Part of a small language model's weights.
Training: a variant of Adam for these matrices, 109M tokens, 9243 steps.
MLP neurons of a small language model. Each row is named by its layer, matrix (up: input weights) and neuron, and shows model dimensions 0-95. Each number is 128 + 24 x the weight over its row's rms, rounded and kept within 0 to 255.
After each neuron's rows, "fires on" lists the tokens most often at its 100 highest values on Wikipedia text that the model never trained on.

L6.up165 [162 123  90 148 106 149  85 128 170 114 117 117 143 139 161 117 125 185 112 115 136 112 123 132 129 148 166 131 136 112 113 151 109 125 100  79 121 153 100 133  90 151 129 132 110 123 165 129 172 149 178 110 118 106  90  97 128 110 124 151 108 144 144 128 123 100 134 151 140 146 140  81 105 165 124 133  59 138 159 146 160 102 145  82 122 136 111 154 132 169  72 102 174 143 138 139]
fires on: " ass", "oc", "h", "ts", "ph"

L6.up329 [152 146 114 154 113 132 101 105 144 141 133 107 142 147 165  88 139 165 126  89 148 122 123  97 145 137 138 143 144 119 121 140 109 150 131 123 111 153 122 125 132 123 107 130 119 154 159 131 108  84 153 117 121 134 103  97 109 122 140 103 116  80 140 131 106 132 124 153 158 124 133 147  79 166 130 129 147 155 146 108 142 145 128 172 124 137 104 108 163 195 120  88 126 101 117 138]
fires on: " sh", " h", "h", "ust", " un", "oc"

L4.up77 [125  73 158 154 129 139 102 122 140 101 147 156 131  98 126 109 144 125 125 118 171  99 107 121 104 172 132 165 123 143 113 113 143 140 124 169  88 154 102 199 130 105 103 143 128 116 150 153 116 116  75  86 119 105 127 125 150 149 128 131 138 144 117 102 152 144 139 143  86 166 104 140  68 127 128 113 115 139 155  97 136 115  79 140  96 161 136 111 162 143  81 131 139 105 168 135]
fires on: " Y", " y"

L6.up250 [125 125  88  95 172 139 123 162 157 183 117 141  96 147 141 185 119 140 160 111 143 155 121 133 137 128 110 160 159 139 123 155 126 148 151 125 133 108 167  72 117 141 116 149  92 130 108 136 124 116 148 142 181 148  92 101  95  84 119 125 130 124 162 141 160 129 131 178 150 104 126  90  76 104 143 142 122 150 100 137  86 127 130 120 120 137 110 128 124 146 108 107 120 163 130 123]
fires on: "at", "or", "op", "ar", "er", "al"

L4.up321 [108 169 168 139 126 147 131  97 122 158 143 152 134  85 127 130 125 145 153  97 145 128 106 115 127 158 162 113 147 139 167 176 118 120 140 122 144  96 107 144 163 119 143 109 136 125 139  87 143  67 116 172 153 114 130 133 181 140 107 129 157 130  82 109  81 130 142 148 124 100 121  73 111 108 111  99 101 144 120 174 201 118 154 156 155 103 108  99 132 135  93 145 116  82 141  94]
fires on: "0", "8", "2", "7", "19"

L8.up371 [124 104 133  88 108 129 103  90  73  94 145 142 133 149 141 139 129 102 106 129 102 157 124 186  92 129 124 131 125  93 128 136 147 112 152  97 125 136 138 158 136 106 152 139 103 140 102  56 103 171 157 143 151 126 113 115 134  97 141 147 143 144 105 121 148 137 151 193 134 145 141 161 107 132  79 122 127 133 128 147 116 143 126 129 141 146 143  67 167 168 148  94 125  96  87 115]
fires on: "ent", "lect", "ect", "ed", "U"

L7.up628 [ 95 122 130 102 122 128 117 168 137 126  96 120  82 170 110 125 144 141 119 124 147 107 125 143  90 118 108 164 140 109 113 133 155 138 148 183 142 114 164 100 144 135  98 109 106 124 134 131 137 112  98 105 142 185 135 105 115 100 144 178 148 144 144 153 132 158 120 157 116 111 146 144 103 140 104 147 144  93  83  86 117 138 126 147 145 117 134 127 116 109 109 142  99 148 171 117]
fires on: ";", "o", "op", "or"

L7.up63 [154 136 115 123 173  97 130 125 126 133 171 152 144 155 101 129 110 134 100 130 112 131  99 158 114 123 171 149 142 121 154 104 128 110 153 131 103 102 156 112 160 154 139 126 172 116 139  49 113 137 123 113 138 161 143  78 121 115 144 109 144 128 112 104 144 160  92 135 105 144 122  99 136 152 102 127 108 152 100 168 125 133 138 125 139 151 129 114 163 194 142 125 182  88 138 114]
fires on: "ed", "ad", "d", "ent", "st"

L4.up235 [139 168 140  75 132 141 124 110 142 114 127 120 161 119 149  89 171 172 154 115 150 166  99 107 128 143 142 124 153 123 140  95 116 124 104 139 150 125  93 134 118 122 112 120  99 132 110 129 156 155 113 136 105 109 102 115 107 170 150 143 140 165 116 148 125 152 117 111 140 128 113 143 138 122 109 126 142 128 178 172 162 146 138 159 128  85 121  85 141 126 112 123 101 107 117 125]
fires on: " 197", " ev", " rem", " 196", " rele", " 199"

L6.up503 [135 131 125 158 117 156  81 154 135 112 109 137 146 106 146 154 131 123 141 154 165 128 132  93 136 130  87 168 132 148 123 172 175 131 153 162 117 156 142 106 137  85 114 122 129 144 166  93 110 124 129 133  86 132 120 104  94 127 126 108 121 131 117 135 124 142 138 148 132 168  83 153  73 112 120 116 162 132 147 111 115 146 111 152 123 167  83 141 168 128 140 155 132 138 148 115]
fires on: ".", "y", "'", " I", " Y", "is"

L4.up378 [104  93 120 138  89 162 102 151 148 108 111 140 107 137 158  79 129 108 135 147 119 101  97 118  92 157  96 118 115 109 104 134 140 131 121 112 150  75 155 186 131 132 154 140 143 100 143 134 128 147 106 112 111 144 138 128 115 124 149 116 125  71  99 127 136 100 111 107 130 162  73 142  99 139  74 132 109 114 149 124 118 112  68 142 119 165 133 143 171 139 126 133 117 129 115 142]
fires on: "s", " w", " sh", " y"

L5.up208 [ 99 176 147 124 183 143 114 105 151 113  72 173  99 143  92 130 120 124 159 108 141 112 136  94 114 106 132 118 146 101 130 129 132  98 135 163 147 108 113 123 134 165 156 111 114 110 123 115 100  70 109 148 133 139 108 119 128 137 135 147 145 146 110 108 121 111 128 125 101 143 131 108 118 139 172 141 138  86 127 156 158 126 130 182 122 106 152  77 144 158 140 166  81 131 163 103]
fires on: "ad", "o", "0", "i", "8"

L5.up603 [118 114 146 154 135 150  71 123 140 144  70 137 122 101 140 128 137 140 110 130 138  75 110 105 100 152 141 147 128 123 120 116 117 139 127 125 122 149 101 138 135 148 148 149 121 140 154 124 138 101 131 128 144  97  87 146  97 163 149 153 159 158 129  99 119 120  97 142 135 139 126  91  82 120  92 152 122 139 127 110 159 113  83 124  91 152 116 162 168 115 140 153  96 130 171 107]
fires on: " s", " th", "o", "os", " ac", " y"